python train.py --head_dim=128 --rope_fraction=1.0 --optimizer="adamw"
MLP neurons of a small language model. Each row is named by its layer, matrix (gate and up: input weights) and neuron, and shows model dimensions 32-127. Each number is 128 + 32 x the weight over its row's rms, rounded and kept within 0 to 255. Numbers have three digits each. A neuron's up and down rows have the sign that makes its largest values positive.
A block is one neuron, or neurons of one layer that tend to fire together. After each block is what it responds to, as a language model described it from the Wikipedia text at the highest values.

L4.gate78:053125134115168115194063119176123100205158089086092059169117065147125139106170146087136100142137090175151102174124183121135184179102086167164162155182133116096169099159169121140175089132094123131095138067092172130106127180116116118136130113131107086113159201120126121091187188149119136122
L4.up78:107164092117106093184193163175133118105092152114149145076186109096099074126131087155163128194139122104131121109111126146118129172149069158114079161134095128101112125138072115109091099174156099082105058086128117078163155051154208167118173150062142048128114157143131118115164157111171143144
L4.gate201:191188166159160054107096162082152168103129122112097114109109118101120140136088116089124101059155101173156097187124080127148106136131125156172152119164121116121134047093101161125043095134097093167147168120085146146102167148164137133197101103126126124121143175157115167178129165181090143084
L4.up201:205131116153160076095083130114110106084163126119082155124082089064136117128090120139096117075138077126137105141114095086098118180143152168149168111131134118137147085124097124114161120132103113160126175124112142133151184136180168182187119109117076123081157139183115120155154202156125109058
L4.gate261:112062131189086126089080113129111119136105130126091055179078146094133082101142108115155110105096130185178116152123125091169112143117099174143115169152134105107113107119101195141114094166139147125098056103089136147119112133116169106175149123117119178128110141130176144151129108164129105199
L4.up261:171108142120142123130135093108075095129166128117117095183167149105145144114158121145106084141103124168163131187154140085149155167141107163136150144046093069074165153078100104114116116096115109081121143120141129120136093147120161105146179099106139034141155109157081181156137130111112096079
L4.gate382:134121189120091157186130152155122162134154113111200096116144124138138056139115092177123101112109129113080077153135116130148172163089099170135118084117060111080142132190135128086099066106107058066123095102075124108128107072153108142141129118102084118101122163110060169148100149089095166115
L4.up382:129162127149142140129163140173113136132125152152152137087076167142143150127138107177116063175126168119061194140149153151181182153084098107118164113056098105074180109140131096173082090134104080066135135119136141137136188109136144166130156146120145056111079147094138164120149162139164149073
L4.gate455:113114102119148124155069113102125096118138123072138112102138128079075076170127118164125195122146171182114155101111122095161154121124119104157178143140166156116074121070126162153083084113154076187036091146103158106110132152140111076123083020105117163151176129095116217138139140088110079142
L4.up455:118165162072104119107122170095064141124067119119036148144141088121150103145152137098148082163113125102142161090092083094208085064104106111188161142135146115116126148093136163145150173149146153132165102091108124098156172132104164159114131109149124135113157133119109109159142174088090103093
L4.gate468:151161115121096120182151121118134200101101113087165087073088109146077092112064181104148114104146158117101089132098193128122083125082119120122118161133117139116090113102107122109063161185125118122179142118014163130109142118119167130128121123071154054127124149141125141171086163196152175087
L4.up468:091153117122107176117180112182101114098131132130103103149107098118106135141154131154131075116136130143143134076111174179146152148092162157081130097121099160144160064116057136147034117103124209078173134133173089100126139144157112202094234094073118128109127153130184166162181096156126140157
L4.gate576:069137167120101089158123170193117107163169117093171127131173117151144125125116173175150174115136074163169121138119153139144179092132155134199190127147106116099171108151092146113107060180138099037167153106089114078051099110154120152169155128139097093121124186128124133141134205114111141093
L4.up576:072094135133141167166175109132099101117133136139114104126067139151075094163138155107129157154109116142123135131066121161147090061182057138168130132192076139119060153116164111098127187143102142110096098059122120143138129092173060147103143116077152108127151163110170126125112149103162147104
L4.gate637:113148170126147162158117094108075124187102196138125066120105176093098058143170124162129084096116120143180156163122104151183100096125069127151150170187134164124170123153114106116148130117129112151083081134121143164126124162133155146113135088088153118062163156039158094066151162151160090188
L4.up637:119178146133090118143089103101100095136088091104100055140108152142129131109132161069161156139163106182127141076096166103120120099161155181106141087117103122145117155163168105059194132098136168100165177105158122070120165146128176086083167066094088121132149144157098122113158032135096090153
Main verb after subject

L3.gate400:100170168127107138127085083199108069163165117105151112150205071057099121178119127135139102107126148163100127166117141181123163120108083053128160092170066136121144134143119122100077196129104130128143078150050167064080113155128118074143126136143126178092111114105175109108162152131113105085
L3.up400:101088132086095075110145122153076157134124104087128023082152098124136083123130166161180138106066080111126109161167133076157145135122118147129130109111110111135198109093183158120148105126137171137131111137079108075129145147094087096086176183127104073154085137075103137148169088113188116105
Verb completion after subject

L4.gate87:058131167115107147106084189128117130155174107109204108147140092121108108147166164113160152112123089131223083110126137159095115067100134096165108191157183095104059140108104113108072075161132130106115172145100156108180156147108146115113132127130098154199164189159150095156135208123114061091
L4.up87:188081178080098094155154184140061121090143161149134170101069102143117129162140181121143170203100179157070120101158157195121162086131091133131155161135087094112149159161125179142108115126114106107139144139194157101159186093174137125150127132113127080123111183115133155150124092121156053153
L4.gate107:187126102123123181190108114183144158142124136072161140182112175143133175114153128104123167161103093131124089145126188131140121106131104162124115105145119121162156127142111106131139115157120106132117106155130155124059159161179166117111084191152167120124182125147124140177099100168148084056
L4.up107:112149141090131069115089161163171211103113148122125141157110116040093092106109081111163137138099131170107137202128080156078140143100155119122143138186107138071110101158123094114089068128107144153096153131109159166075074171044174148084106114089133128117157165129117149133131159138119150179
L4.gate109:120139118183140136220091150146129124143109115156100182167137132119148131120125089076128130125186143124181199114197179128149102157106175111123137129155111141115174089100052142125094153142154103140145178088122119127188129112168120149151159116135188172124142156227159173133121076111124156126
L4.up109:130130105103077141129113161122140122142139111135156159127143077109168139156104156116163180171115186148124089143091114125127212118119176135125152085102165071185134172131135113131138144153089146107192128183177106094083155113072159033130077131129170168157133125167062104118103173165119076121
L4.gate179:101135121111113082162107128105138140111121170132095126085115153127182157165173136122150120143175171191172155088155115175132136129100133135102091160209139156078159114168126156174117083133214129171132145167126144107141085160126143150120082161148094116161102104129129135100098122120160087161
L4.up179:119088145125111116171208136146132134076183134139128150162140150076175115142170141140127133181159115122185129092158100100148133151104093121093065133228180124117080157160105081183091108181105149120127123126072140052089113136133079157115109164123141060116136124131067156124125080149177105116
L4.gate319:120154159103086147121072144112123136084144138135144149140175111085117152130120187083128112159137108167112190147128151103183163129145093150146101143181143138115183160113097143167171105125156133162128142153114144209135153155163116147139127104174142127143093168147061105171172125068141098140
L4.up319:146123182080174116120127107130144100172142131139134112083173079111115147152123099101163115111178135144085165107147120091074160164052091170092096099106166172119124104092161078148104113153113104092181124100103159120114143230116056141180135097128089061171118105168123138130137110144117084119
L4.gate458:117103107153176156142097163097150096114112079086155127148157135133057105069141102149064112114117142138156122090110125103133221162152127151097083119174206114067156087079146118165146139157128147185126114144113116082129093160102130123095112122113138106164173125167137124101143077137132100153
L4.up458:173109162158137107143084128083107057091120097149059111123061160154195101175149199140125161110153187116141071075101080184162117127138120135089066172120119100143181085136148105123072130147096126130172144064100106125115172130067100130193088153163097134143130126152079123142135087189148091130
L4.gate579:177186089145169153162088066168110136080136087095112102123125160112149110124124171134113091175133169191102122101133110110161113122135143145174089099126115145144147074089198132130125149147143129160169123147131112122134083095143159093140097091107133141123143152146101177098155120122163146153
L4.up579:158058110136060139118139134118097132116094000144125144109125130099138084151166176132126162148160138155091116112102108113121135117116135140160124105067138122106073140173125123118141159133063093134130105161156130061103155153131105050148168114208151120114141180108127163154121197111119122079
L4.gate655:150142132123161103111110160088102071097141061063113099135098145093119143121125077161132109140167177140146151187144153177121181128121151174107098077113104152091154128114109141135147120109154108145134129096163155087140155093059157170077100120080103133129081112069102163124109164126152059119
L4.up655:148141124118182139157131124156118234081102066151153180146095118096133176135120129173131136051162106101053189148157175179113112165088154152166151134132096152142138113089186116095142108121123196156138121128093157089096147177080180129094114108076152101154135125147136110173070136117143098169
Goal-difference plus signs

L2.gate12:161078144155141119183063146132140150121108122115097135133119073140138159164132126136124096119110149146174079197106118095164112146131130093158143111149060100146157110134125133116124128139136110138197085102081162171111143124141161149136105079110173155108123137146176145116188080148161126105
L2.up12:191124164164148074147105162131132127045129155154107113084110122106156113126125134113110160100167042119124069108151104148104138150181140125155203137173129087146172131147071143202114180147127131120194102073127124149122164104094129150142094115098174053174093109121151148132147076174133153152
L2.gate48:078109177183172092167086129188095078116133144139121115141139125118114113136112128128142128142176133164105150124089119104144142200151126174151153162077124165133157170070097114144109121135054117147098088085137129163157130147224142144143144132095117096166102165119145165145152123115124178099
L2.up48:119157186075106097140167111145133111083157116074100143144162177140110079075108130195111095127103107120102054192184102079159155165097100169110102174147124104111112111168112128129152120131133162203151181176134121165179121119126112119231088087124121211153108122098109168134114121099074129104
L2.gate206:105106155111120097147144139194123118118110215129129084087151129157127116095101092126097086184161116112185112097139140106141095125104155105121152097122139137139137173171126113106078143083157128185130119176074171102177127098112177173082096133103075143100106131138146163149115169100136093126
L2.up206:123154124134097079069207173088113140138148120121189088144146104089116138111072115108154149126126139131162106129144138149096117115107139039137149097175135198093097093075134137198173044147095100136123157140142095100058147161136154124072107132140120110175125171129106097148174085123052113093
L2.gate258:116123097075129175197120094151124117093144184089189125132140131117098111130166111119102092113181096134124107106090127113159124151101086102121159172147122151094115097131110104119192133176142160179083127095075177139121099132152069122154118105073152142145145111114161191095131143112167169159
L2.up258:116139145151112146124149148129162160146155115142160101084145122123070114144151109158132073098168108154115154062094115117152157079116124116094185144083155148076137087112144118132144201129114132137121147107106146137072145116103037156183191149123121122163183069179174095132136168075160165164
L2.gate278:145126062139151135129070116140111106164166143094137103102083102092134114133106127104089085096148130089126153170161096121138113122065119152087182082159123146147116122141115137187197022117117147164107204099129168123113120113118124187132079124076126132124193180145133198122133140187120120100
L2.up278:142145132107106167094105101124196102167149149164173133110087099094149116110139191082124085076173125132140138160145087136179129096088182062151165143086125145128129104131158119135196117125108138123159118055189121127122157169182178179176106156085142110093154161166102169158144204133128095087
L2.gate496:130172179065192168205114131155075184082119105119110057158131133147126122129167146151118074130172160143085112141107145108157177197134080150122089127153146133135162128155160098102170130105154076109094091120084140144149149169113088078162147155131155147119110155082148128138153092086143144111
L2.up496:126183075106087182126131141137102112153108122100100148122095081157164163188051144159093129116099175154138145132072106120127097132185138151227145102142132130170105080142165105134133163152132136109134086167099115138138140145190192143117155121140168103091172135110088107113163133084152123079
L2.gate549:107128130119106145140113163169108126067144116082107145139088132106177098090173142081111127120074078147152154150084154174210145214144107143079091142159202091084150149142088094130096070165097135096122123113068114119164129099168073154109105111062070104170099156122129167143079171173067140100
L2.up549:072104114083072141086107152194186087130148179038123090187109105088112121112164161141195185112076141144131178111093163155161131119131143113067128151105188109090207115128133096086135100139102102181170084133124083138119121070207126073126131094110111060129139132106094156101104127140186145135
L2.gate619:117112138139184119176130152139175140134112135103098082095089086121183046104125137153118077172159084105123123129126152115137128129146145153172134119151165147157146101159155170113145076135108174161131135075059121136169109122095114145123142145083127149106133164127120204163107212082118125103
L2.up619:135139139086164096143148108179134119178107057114119085124150127119111090182126129204130113139203106152142084120142181099213146147082090150121109132119113136148159159136153040088098115137192131088177154142119150134129087109137097117130153192128091148106132096107204109111176149119116159143
Clause-opening verbs and prepositions

L3.gate327:130107169123103140098096134123038112099102149104110137121118196152168085100112176092100138105049108065013093124191123187140096131100113113134076139088134168191088097115098120129167121138089110123166117160095122118155167169121122170138106184145101094095077157089181147081106106168164138118
L3.up327:075101103122179087169143172095127172141125158155103156120101133161073068117154147049154144164134160084142120077108107116143132076106171147103149154092117085105116116169134111109122091139139144134156204137126161133107144078170158102153118123145157103118127197111120102128135105065112103069
Durations in time units

L2.gate54:103128159088126111144150119087134162134065131103127081139120224221118090123147141069090100154156086167080126118123159106119121164123099128169151142146156146142113103139133173121121075120120114110054176073064152105122192142149118070151137087144116130156201144155129114218134146103125167112
L2.up54:138100072118094145136136146187118079164157131131229187133150204129149122106087161088111141147096102082139134091194094117141115124150111136174137137127156137109102113070074170123129105147120181153070147135156139138139102170085118114118176115112082097207149169166096153117088116171118103144
L2.gate110:133135126146082157171127131140069119145135086088153116105124085063165094170107171062172147147153096141111141172187178184138140078065102126124139153176111135118170060114101103162114113171130144100134111151143155094104132086096118114030130119067132072165144127126092118120178098151156104116
L2.up110:147134149128127101117118175143076163138175069133103061110094169061105184149108183138123112137136161159117090160144113144120160148153140151078095061184165107117147049138126163146148107110155147155064102077194163096129127123117124212111121095161149149128115124136134110132110094085104180108
L2.gate133:155083051122160099135132096129103145140104120151165092094164176177163119062139175138081100156130086130105168125073122112128145098148162179155095084179144132145124121099113124116119079125094147139087148110176129086107117088090072096116126064063114164146162124156131159160116110093124093112
L2.up133:179114143155142101122127139146139114081157140235190122075123156140159097111156173112152118140098097088129097123100054138123132133122121100145129086115140163109092133139155125116132108162093140151100155111147163153211170124071087147100114157153087118209067102169157123134173119098175154121
L2.gate146:183101158072120097166153109119117136140106115138087107177159142128141144098164187065091138104150117200103139145096130116099176083131118165135045116095095086139146129199102093148130126180147147153147133098157154083198142177084137147129108126156161089096134111137138133158137140173191088109
L2.up146:166114099115136080115110062118134147108101066109143077144129160129146081079098147106152186129152111123104135178129098134138118095113161151119114123159169143161124164146110136120139046220134148156137151204191133102119153087130133119074137148183151170148124175181131156128130106147094096143
L2.gate157:166155070092102145088070133114082103146054108100129125106081129111189171095198162135124118123156077125135169091152135120146132181103120124166180076081148114124070117124117096167165056143148082106122136149123155041156102133078135100098105076164150107155147078135191189119146151143102132161
L2.up157:132169085125164122105097129155134146193110101115164182100157198098067156170096103107129184077170144147084059085118137128116101051106171065100109156136104127102128165117141127103073120136149073125091114118145132149124121084165168164052149176100095120135115149155077121164144080116136093109
L2.gate270:131089155160183140125109144091119154128161094116193185166082111146104132108135100045152115147145094176101127150131157086130130080141131090112112109164147141170073082095071105113163148131158143108103153131138120116153133093146184183184154121070177169098114075177140105140128167171116067085
L2.up270:144126102139100055091125101150062117168152107119093050134142149104091135125112090164131194158174093133103131132119127175092177135103144167169124086114140132115136115116136030127142118181097167147170099149132183150103099068092157103057129108115099076169218119098180118091131156058111053153
L2.gate279:127137169138160075155069137131182060139128138111133128111137149106114172131158147082154153117149132207117139145124208170130135156167068139137108069139149111083094117158141169129148122144140086121140152124132185106145156165157137101118105129091128123169090170149118114162127129114093065143
L2.up279:126158174083157096118096129193133122132133102138163102103124114107078133102160111170152156201107134147095134132117170134077138125158120142149085099153107056066114169131142163159107113209147148118086127134134117161169156154113105079110188102122079200164088159141103078119121122087110098147
L2.gate609:182150114128065106149095136147108122121153087133155127123186116160115119139171177111150168102166122201163152115124170123156155081173106139138074126118139099149126133122156079129162096178087112136187128156148200027114108184152136094106104101081124128068131130182150116193160060148129074107
L2.up609:115113114102058181124133106138158091095075193155147107091136127079140082147160164061114134178072129133124146180147111076131130151150118058112134148110100087111149143127104189086186122121141170151143120118167179103095169173170125134129067128082151161132117161147101203121175103198094170102
Signed numbers, time durations

L3.gate409:077156109144114059147054186113126172112146151126133121135163161125128091157152090166120150141099164128149119135133128130095188138137200143160063183157113100121157127140147181098155154158130071172160101200181177094142170135137128137142139111146116177203104148177077119151118167148107144128
L3.up409:135116138153124102150161165121081144128134092087163099127115120120054132138127117068082166090126106168119113157094083197107149152159171092107136109161152118179134187101132094072083061083126162144117190159175122121106138135162041108092081148142206121135064138067119161156041116139158135086
Abstract head nouns

L2.gate68:074132062074124112121146148130148123128157139088081087099159165075151151140161076024134121087113131137116110117097102148083112099109103204136159109131137086179120180138092169124094115120162075130155133197173147154199144113124121117160126178081176216081078080107171119152098121153099141152
L2.up68:046149126147098126132123117098115140130130106100167091095113132134148103087131121111103181110124125130106112117128140180135089091105122157096125112145152105171133128088160188169123099117078102173102121181151060166125156115174078137116115151069182157115131132147162100142092168119122081141
L2.gate240:111150121122162177161081089154065194142165128118156159108092109157148131099130084131059097095175123204128114165136114149098139114137133123143112082139101112156159125126128132133125085126075117076148175118194115127189109135151090112138153153152102218182145134139116091135179114126145153115
L2.up240:085120057116150116131149170079175155098100151097142122108127148045150104111118084108151190127155109129106110064082091093082179156134137173149143104155050090102179167098083178126073097165101158176108076214120152094190147131134110091175174149108138135160171076179136096116159157141189066150
L2.gate272:138188174126155145152069122124096100134116168078149166154099210135124161095149124083126169110142126179136119095105158094115133121102175134125148141110158084145174175137125138135140045119110111155146150186166139105110124096123144129116130141139147128068102170142157153196138145139105134130
L2.up272:102162186103156087114144152110153169116112173081078136088150141195106106134141123119141135114153069120162160107136109083140094078105121130163136111151092070096110088184158165113138117170133105139121078066128167176133063127084103129186182103117165140146144141084163059094186145133115155170
L2.gate326:150145120101113116114062163173184070128138098081151109118144202119069132120125107132123137100168131165121105098170140104142119136098108140160149119156155060104126116141125127073094044129162085148151146178146143146173111101140089124097085140138111159071089131138168127125113131116151136171
L2.up326:153057152076140140115101175171089146075123126120155101079161169098152117163134137138140136122172164134103114138109120121130079166060128131154127131183172054056066073165189105112106083076105117152171145102141123129155162111061142089113101150132134172139029171078135133095173150128038142164
L2.gate448:176067086086108123124094093136117147148140193143128153172138084084132162123135144079106135136110176146146102095087130116074117164171140154067127156112165082134095117186173154128108161109089055122070131142213164116173170080139103179158127147124133111210106135154075181125136146166184183216
L2.up448:145135123090116133142133118151173089102122120152135153182110114134067120113127208105161123170147108123099101096110085118143089123110144186167122108121124078191142121207078076117129119104189105148158145078077113110113096136116089143121125136125142066162162091124179157105147132121067135165
L2.gate477:088129134162071150077096124136107103090162182079107153116128193158135122057195113064126168099098198107122111090130162150148170091161080148154146179164079140178166122153089101115136149117071075151107103188163159175099106097180057133152092136132122107111117157121138168144109118166156121126
L2.up477:112138138095099110108153114139147083132132125134105118181121173119145123077176153089146203081129207116136115135090102146118128065141073170123157122137115158149133115142118134160107161178095081172142147171145116117120075096141092123166071119111080113105115109149188175138148141104138130144
L2.gate533:072153117150088116137135110187095064090084131131169110150150163085055105168153052103085137156185083132143056160131135133113119095112083124174133145123134085082163139146136141133144104103127121134184139142095145149170128094227110060120145112141148148172078141129187163120096110106095186164
L2.up533:140131088123132082110161113114147092155185103138135132064084126113094128121163078100145161175155084118143105152196107147114109100153122123140121109123097096142134116174160132137136106098106148164142092135111120159109119201115109129162065121130086128119129164149117121106174147180199142095
L2.gate568:092113134144147112132126198113152163124109181076133091101074078134116120085062099045086116113183073125178094177125100150117109175127124151164116172164109143103124148081134131091121133150105097196153100163123174106158139125117174133155115137138118132185109130126111094134129171111073109125
L2.up568:101155161181111151111091154134115117105141157140154118131147147105118106182197162081136157131131165107079149151113139077111130121092140101131125135121094087129154104169142166123129120112114109058120105076121105135098142107146131102156119163088161153152123154118113139154083083120114117141
Naming nouns after "the"

L4.gate266:148092092110126104121130134124146154133145171111109111155180131109142118137106094096067155147121152131156143108134106148093114088137109084170121144109110142133123104059082187080138082063144183139114118177179129164167104124165054143123101083097107121148152178091122123064160080169102139202
L4.up266:093092111135171118168147163120072100100165097152085145196156145099176091110131160174108139074150028115105156082138124123073099196096136160169153159128095128126182101136094065101157119097123098171156127141177121102156119153097079137157102080078131180082101085134163116109123091122142197106
L4.gate296:114116148145200155061061148163109147135156141151118151144162151179146140099164142138149115137063131162127136114176155092112079178152139175155122099137077155078184099121091149086148176144166078116124119155127171164153082136140073047106170090112144135154184132124128187094164072075109122147
L4.up296:126089111129095191164159102139109159132082173085194129161174175131108155115080062157124176226165080101077161098096123118136133089086119127110109136121131197171139126183181161141135087099150119181071081098146097114157068146165133150118102100138129186133131115127145126172110109123156158120
L4.gate310:073114082108146132121113153178200090175157156149120097111174090121168102156116056140137126108082112169099131096090137147122064127097106122137120148114141133132096081143080113104098159170149118144110117122164110131136080106101119165130149092076110138193159105191167136093162082190111138136
L4.up310:086118154111120127147171120132114070062132119101166155206170153169175116156106117144185078109175074148093146101067131152159119130186097103197200094127149091107175119083129165181065177160145096167126112157069089112115114127092144108136156163114147129140145077148079126118120117178119078159
L4.gate343:091159101137069156149105135117187100144142144097135084131159111159146110100127090076102167130098134132105180099160156152090186170137157112144127104158106098094132101118093161077144127171154111136116129110129123138186098109196078099120185142081137199167135160142121133078147086152184138143
L4.up343:086123064132157091071123119085149138117148105117185080140114184157142112164106129100104109123045138104128122139110071114110140073109181141139172103156135154134123129102070128190163111137107143122164175152112144172141094070170121110175107172117135165068169161114174103077192069132061171132
L4.gate410:155154111093123141101135140156157060148118094094215145151192107109090143106077129102149143185121101161128105145104099095138123108109118097151124142133089126057184153085121095106150143142122082177099059156136171155147084125108119157180134114127151137141173146088123101086144146196156114190
L4.up410:161112136160151149123124130102092100134181137096125139058104131153122131094155116151106162104093098139102129097183134158074134138074110151195133135110099131168111112143065140096065105174073126105175112094103145118152126056117082099170177105123188128091152134082083176139103130065103131139
L4.gate435:136084080171119155113125143124198150163126145121113142157131147157147156178137074120112085140137110129115183142180155136173106104108136162148117117123064164087168102137115121131110150145184090130123165131115127142132099077122065100149199162145140149105154109091158133127185085143105117120
L4.up435:130121117111082178086152124049145128144132105127151082188149098142129150169166101114110132105136116179175084074118110118101184131148172152146158143138067087093167143166106148129108166179164166145147087106118124140157090099177167104219176120134155165107124082147152098117163162147136142140
L4.gate511:148156193091096117169136165149141137170126065116170064109138079105115117169126178148115178157102108185171059137094108144084170160153138141146106105172136138123153157122074119136092118135111106143048122150143167191098066077185115135094122117129123163115087125174138154148128139149151111178
L4.up511:147185108109175103104147087107129152119056083106111192117120145143114126130132076194100144113115121135143118091184091141173160185117072170163141104120151095140126128137119135101145120070185135131161078085133107117127097157112108098124142166072126154110166111167115070126140154117100100072
L4.gate652:109115126200172110174142152136068100102146087102162149150099153127094164114083158107145146126126144148132116127132156123118120142061174153175117121179145141109120071147097128138120147133068101138130132195078184065122134124194097165206107083128103123174100128081099124147131111128162152129
L4.up652:167126124132170149141131134093092147131168156152072132142130134163137131148125146145102085129146121133149118150132111085133089102047134190106137075151113166111097119164111141128156118068111155103162117124158112157138116132146121109143129155147118108144174102109108105109166088117109146142
Infobox field separators